MLP neurons of a small language model. Each row is named by its layer, matrix (gate and up: input weights) and neuron, and shows model dimensions 128-319. Each number is 500 + 25 x the weight over its row's rms, rounded and kept within 0 to 999. Numbers have three digits each. A neuron's up and down rows have the sign that makes its largest values positive.
Before each neuron's rows, "fires on" lists the tokens most often at its 100 highest values on Wikipedia text that the model never trained on. A number after a token or word is its count.

fires on: " in" 50, " on" 12
L5.gate57:502510524527464516469497482512495517459491479507508487522519503548488509485508517494466503484484531503541540516495429513547497470510500517580484487495501502453484476502495474518505485543499525505496498489528464498502506447523510473482501535483499504504502478502489523461518484488505507503526547507503509501551510507505523532471542518514462551486477456512489487484507491510499515454485463534514493531485490515546505458499507541483477508491477526499466493527498520479520513512501551504506524465468501525517469496499448533507524527482529517523492598487493488536459518518509521439
L5.up57:529532462509503518493514507497511525486455461524520464492523477515476537495535534508500524523478521468548552477532470488511438510498552493537485489492506514521510509537513498548515470489549481487471539460513501509490520488485523465475518537521483522502565484430505516491459463476492573500463536513505543463558527526483501572485523468496501526492510518490492512507521507529521480499465490496505519489503452484514500453505535496509502483516494533510518474489508521490499495493534528516455522489518494448474481520471492510529504477457468503512489540518502455480501514497484498495

fires on: " He" 26, " and" 14, "He" 4, "===" 4, "E" 4, "\n" 4
L5.gate355:506529508457478516486516509486472549485445513499512486495467492489451536492516466468496520497534480535491483504537492502467540555540503474497511544513446511484493433498482490539471489455503508471444535481491547519461500551523543494557519478423480491474488485499469523507494521516583513509538504490514520514517470517501488468505486508466479499521468502524465502495521503489477520522524485510541532513505519471463485505520516489532504515482514498510509499490468492505535536498516516506518509507475471479489510502486515523497529498477483467531486512493517469495512466542491469486
L5.up355:520481476488523533457519476477518480500503486527520477514489520456478541469488500479497486468506515492481512523499496470525491525467489468458508491496529483493524489506529513510487481555516511507534525461471458479515529550484494490523516509546477501499484514446465548479505450520497478495488545507501529466537525448537562531494503502513505494535532487533511480498501487429469483507521488443509509527477511497513503467465473497446494499454484492507509532549492535493539537461483493462536490461506506522518439490459476497458482517545524493534511490487493484504505516487513500479

fires on: " in" 38, " with" 8, " on" 5, " lead" 4, " the" 4, " bass" 4
L5.gate942:471483516498514473525501458472515582496492480541508484505528503515503495497528454509516547490472496484522513538503478511489483472519473473502498480502517479519503488531499493476530520513490442500506530511506525477525483452516518482473533490494513453515522506550514529483492518505502485512538547520508531467515480517484461523479493481531530455534502478517505537489473486533504511524522442506513527499495508537480521465521531486498524505507486487536525492496479533496525515490488489481519503452476476508470510456430471553495508448479509515485523570504470460530543462527506518437
L5.up942:472503531521491490516474481463510478489501499488552516475497499468498515486496503511496518527479492462535510545498465514532454467500507480489522494493522470479495519486454475525570530513490468501452478475559488496511488518461523467512529501504514480497479477519506507481507509520511512494440497540526516512507480499483476446479530462492473510515523497522504475551500520498511483490485486497504516536547463512510552461495472472505519458469517493487533504514512538452520512491476496505529489500454497473488492484509484545517500497548522526487477570488498480506452471499449504510

fires on: "\n" 38, " at" 8, " 1" 7, "E" 7, " 3" 6
L5.gate962:486525497493482538463494527473487516489467478501509516487497504499488480477473521489496467493480507451465498500495502533467501513468529420527502489537434546501502479518554534538481525486490487500510530525539463516500518530520506496530517468489456498556484533472488443516502477487476500501473488468498461515522520520534535481496517496504516500515524464494509480504492531513472468498483479477512501517496476520520535487528484465502497476454465545489466475506496538515513493533525499524472525536489491497483494518512447514517561534494520493471460530492497519483471526512486507519
L5.up962:510493550561483512539494460495519542527491481486476489536481497495502534486485503484483444505502499489470502543496526526517500500514507468552531468517467509519527483471572524514497491518511521548520472510545524476528498489484481495513496522556519487483457494469525456505535510506502525509467476483457492448519539465545491499519503511507452485504515515531501555478490566486479492539506499465505488492496486492507534497514500472535451493472559521529476483463500559502507514509507495471485510470481452443495501501464439508508550487508515465511490552509481491500449525465490535500

fires on: " the" 29, " new" 5, " following" 4, "The" 4, " The" 4, " original" 4
L5.gate1230:512487509495494538479500508455472467474443480490511497509487527515490505516487499543473535435506480507459490501575462493527525529550502475458559547527447516484535510473477529515490507555544481521459480520526474507481512481470443500500497448542496522473544486514501463523491491493501459511514491501488530497530505518476464476538503508496481541463506506454532516521506492504496484511494502496543510504512494504479507456494483528465516447481499507500493527495541544442446520489498454525536504508510546504494495520453523471536498492525516517523494501458478510492495485473532443490
L5.up1230:519477492514509530521494487520552528500517508503530484477490486463537488525486478502545524559533511488447467549459456449466499544484548471486507474505464507498497549476512465512538505452509480501519480504491545552500489497509503534479527505536488465505492563475448467500544524504503495477513558470472502499519485466543494527488512511517495519469507463481538495496500521491540496488499543493531496549479544524514505552476511482477522478519526512492525509489423504522515497480508535507484500509484495471511509462508491506487470527487491493503546481489480549488500518545490518557

fires on: " the" 60, " |" 7
L5.gate217:520505477483481495503526487518517473453500489502522506562515513487487482513559474492454513565489505496474553523534509456479517502521499503513506522453484461493553490473549496520460528492545490493519510500492487508507477521524521492481486516491525517530515516487522466478522529521514471518506477488495512478491533531496468463483523489494465480458508522512520518522510525525531489551544533478521501506509464498503491505523497495520529522537508470472531433523510518541499476462499512483502530507523484459518456492476511497503444447516500448522513471501475518440513470503509500495
L5.up217:533545528504489480452500522507474488521445517509530539531503474527457513541558525480505480487530491432518489497499516503461553489509488521522485494510463501455536495486515503509469501505532527473509451525529496509466480497467504545442484495440506498485504538527524495490477487487488513545510459484515497445507514490497463480536454519487505484510506472531522532476532555518506471505529475540491484469498528505545447497554461500532513521522493472489485507541481494477478511470488488470497503471477483518508494536499503520533486507500481506488474505510482494506518543522476486506

fires on: " |" 33, " on" 15, " at" 8, " /" 6, " to" 5
L5.gate393:460499487486494513511503513487486509490492517471509517497487502497463498497483522461490515490507499503514481521490514534527511495478505528490543496466485507502494501482487482469523532518483464452539450524491478444535488509515538480497517469466478508490466553510505471509476539500492505505489449547467482515476505518442540516489546483445504481511511473551523516511487522525508495467517469493506497507509485513529487461497509469531518505470480490555499496518486500492500473514496435510498478524503464510497535545521488520504537495516507502486488521542532477493470543481503524486
L5.up393:502504500499476511506476499518466543502534503478551510503492535490508496454515538483483513515496484518501532466479487493516541502466490506536498466499501546473495497474497500520485518534450478543526511485512501478522498511516497477525547508534482529483497503504468433466503497489494480478484511491471502470525471526515460508511520525493480474515519440526543497513506530531490461493500526448490490512482512531503536508501519540490475498513546481506532487506474491476545496456522439492509518479518465526542499500487519509501530493531504491487491476501552505528518473516477492504

fires on: " |" 36, " on" 15, " in" 5, " the" 4
L5.gate213:505507531527538473503474529481506515519501524475512456482521533497512493496499512458479497526514513488461483495509498480527527451525489520495482486482488494460532505481506473537497541529502532442544510491517508521538519512530465476497483458483499536523530495497541492476488507520506534511523509497481477500554467548472496480437493436535498483481468505497547497464513490531515490484477523548494520489464515502531472427535488477493487487502517507458510464504561517489518444503477521488505503484525473447458530512474504511512504507470527489535491534538510485476440509526470473476
L5.up213:502496514527503503531499506472502504529542511489551517477480484507518506545494543487515482503472545491502482485488473488466462472516531498511480534451466519509488502531516529546498490463519517531499460509476497549524472523481480503491509496510516512524463540532545492507489496526497485505509479522515497460504526462480469490467533488487546502489476465476459506514517482510523439465473488549473444519518510465556479492567544518511502493477489470478543504496442455513500500512516508518474484457494483505509522488510515519525481526529501533543552481459492504477499479544494484512

fires on: "\n" 82, " the" 18
L5.gate1270:486463507496488516513467506508448483495474475510472549456504493475494501503523501526490508471522487477488567517504515513507469465518532458494514481524481530536518528503467518518505477489527492508506464479475495465478509456508475483517480473518487493466514499505537519496483513488457511506469498516500546433510518501491517476496497525488511519465496520482468486505495518511505507546505530502489501443514516528527504567507544497459500482478493497493491534528561520535492509463528472491523453474482465466504476520438490506502477518533513508479494481515471543459454481503526460495
L5.up1270:499530515534491475506554480489489536512471457485507459490519517493462461506490486468504441521500496503485479510514478495510426508509540491566493533496477517513502499488489538507528484484514509494502477498503530542522520514515423475499494522535477520503469455497490514524543498435474474510538515517542496522509513487472520472496494480533516478459540505490471516468494497505531473521487526511532515523505496506463497494500490507511506553517512513538530495534522533494508484486495506473521517492483472534493487541480546451507534531503501495504479504420505506457500462483505511534

fires on: " |" 43, " first" 7, " the" 5, " in" 4, " July" 4
L5.gate1235:525458508510485510502476487469519526500510488484565498473478473462498504521507505481508557513522485494470528532503509460509511502532493469506530521507464492476510460502501513513460531511480490527468500521549522529507493431488482518532529475483506505454490494491526530522481513504496479505492525509484530458484498505503459467480526516529493540512522496511519514495503480527497541472503513468535483495506500469489521485527480505509504507467517534489465502529474521520470468491567500497512515493473487489513475552469520501518466455524502539510445516485498516487460446533544489481
L5.up1235:506481462509478538476489495480515471444520503499515504524532481464479487492513510521503490494507513567519480486506470474539510490518489536507476490502459508457502504497441535504483500526493433501497489509476490508527507512478461486517508528541505498480547500450513522497486534485494483507481521506520467496467499550525509526498491495504479478494475512530484525507484481519462511534478504518527504526499475488496490459482460517468498462487488535510499479488527469514520515460524488500488539464482488479479503536466509492530535479532513502485494524483521534477514469474504490515

fires on: " the" 48, " |" 10, " to" 4, " with" 4, " former" 4
L5.gate899:504478471471498499534503509492518518492488479508512534507514480523468544473509491514484507479466490446495469476501516520483428488518498540510476509496509513514501478482497506512517507547512533492509508489502503460483454522477522482493487480513475506491462502505521503494531510488476485443502499558472473534492515494516509494486530476500516506536484509536490501523460502508502496464505466443494479497513492520453488477467464469474447453497473535564471550554529492512509475471480505497550514501524481504457500556470468549444432510502557518491491504531505483536507518515487514476
L5.up899:492456515548465484507514528507479488494487522483493493485527512546477506551493526507462515513484514474513505583492495483490541490518549469506474534478529467492493524504495515503469498528473532526473468530501424494459495478490540502506470528443473490465484473496543527538469523469529533513498521528532473516535546506471496476479540507553493499520481506491475528482514511523470490495504538452522515549511457480475516524520513511487490469496470483514481496492514528496504484554527458497460547494471456509505506476502494500480514506524503487514533488436456455511474502551467503458

fires on: " |" 64, " the" 4
L5.gate1148:523512510528547495468480487529470507509523512497462510510514426528500500464532483510473490472520497492498480505530506512496544498541481485472527559534512491498499559463478435497498526478572540532455460517487473458488511508493548503478514519502498483494493531468511497507510521507477520527549460526479534507509492527505505534496513510520531456488479485461486510464515493489516522522525490480505473446498486481532497531542491506483502519457475500494528525500489515519431525531514489488547500508478438491516542490463535479502497467496512529556493505526515502496513514494487490488
L5.up1148:519494523508543521503464481535484499497525592543508512479478450506514525493528473511501495544499558516448515477505527500515498480481493490499526525515512514497493571478483479515494518495506520480483485459506486478509517486511547462507524466518507521444512543467510518506498509499474522528514453493493509503523489510504512522493502496503522443496507468496498469514535534493521513519491476485520525497462477541561478513537499533494512500513455500483513485506522498470491496472499450485526523506519456535500532477479537480514535499511505553535500534504494556493543507558509474505

fires on: " the" 52, " other" 6, " The" 5, " of" 5, " |" 4
L5.gate747:535489492481543498521550532522501497509515462563492527512498524524525522464506491533499506504546508496474483520520533475497482536502588509481468544533498511528507518471513454470547536461511497494467530463459469481464497499515492497541475481467483534505526481516474530511481513480507513500490511509498515509490520484503518520507510512468450456493476487508487502505497539528570497547510528483466568532506503486481507504463484500509495487508463477481497501491509468443508522493494501503496463522522510567517485505511498499474469518499499515512496449503448515494502461515477530543
L5.up747:464510525522518469497465489527532523468498455520540470507511461490455461486482476500562494521490513446519487497492520503505488519519532484531474520482487542517488512521510490535493498515509500473514525514515499504477491529512454507510531458477449487518521494499475504515513492525492586507499477513542502491550543466519554478473494511471511499499488493458492508475492511550526523489496520470509529471526525510504514495467510531522571541487543480453488497517548476523487495499495431453513514533500507511530548539459474501475517494475500497518468522509521457484541514518463508509

fires on: " on" 41, " of" 8, " On" 6, " off" 5, " in" 5
L5.gate167:535491531487513511507493534502502515574503509480548494501459482496462524500464495467488494506467521483512535508499478505500480481540478494504511533490484540443521501536514512480546495485483521551516471450545521481460476454490538492498509495485493495532484519498524499508510493504525529510514521503445522498452491519534470562535492481520502490484498488513484501503502474542493519483461470515499463544460508491508490463520548499486493507508527500487530483529516507454509493535550519499500477513456494498505502489491488505488478485504465508492492527428470531523506465516465495488
L5.up167:561498551511497549478489494533519482512480525484495496507477523539471497491451487509475486519506499486467513485517485505516511463494546491529533506543517496482473485532488512506520567494463498531464516470485530484509497521548504503513502506506500502508539467546477490517484544534467524537529515477524491448481476483462475508462452518555492500523457477515494498491455494462476512549501477500546477542525516483498546495507529488499544525515515516512550553499472537489484465539511499496508542469470498441450537486492521508473534489508516492471475529543512501503534481536514532485

fires on: " the" 85, " The" 4
L5.gate438:518535527519489519488481521529511524484500478500520580421480497535498475505490531495504478534538468469504514510456483475532517493530515497543478514519531509497526493477479465484475476519476510491485515556482448501512538526530480512477512502518429481545527513507526548484490519477523516503543533501503526499473495489491483545481483486531485436531507493490511502492517525454492487521488477510483492533517499520479540497537503477458506522525481484502551556467505478489442458548511494475486454527477505462500516461480540503474504480539523511488496479513485469514525473477513474493
L5.up438:546503484506483516496482495502506489456542514483498493473440483478450523473493498490487502555488517486503410503497514520474493481494507517517464531513524523481490459466515495503514493483509535455511521464495478451497494535468539495460480489521504482494533526491477468499477517524524474486523496484528483505500546511517465504471525512507537507504529490514508491491529480525498484484493464501447500519539476490501484494534476477510565489499489462517452514491493467484503521489530482476528488520519507446523498498523479478529511502507469507509527478456460551506489488527517492517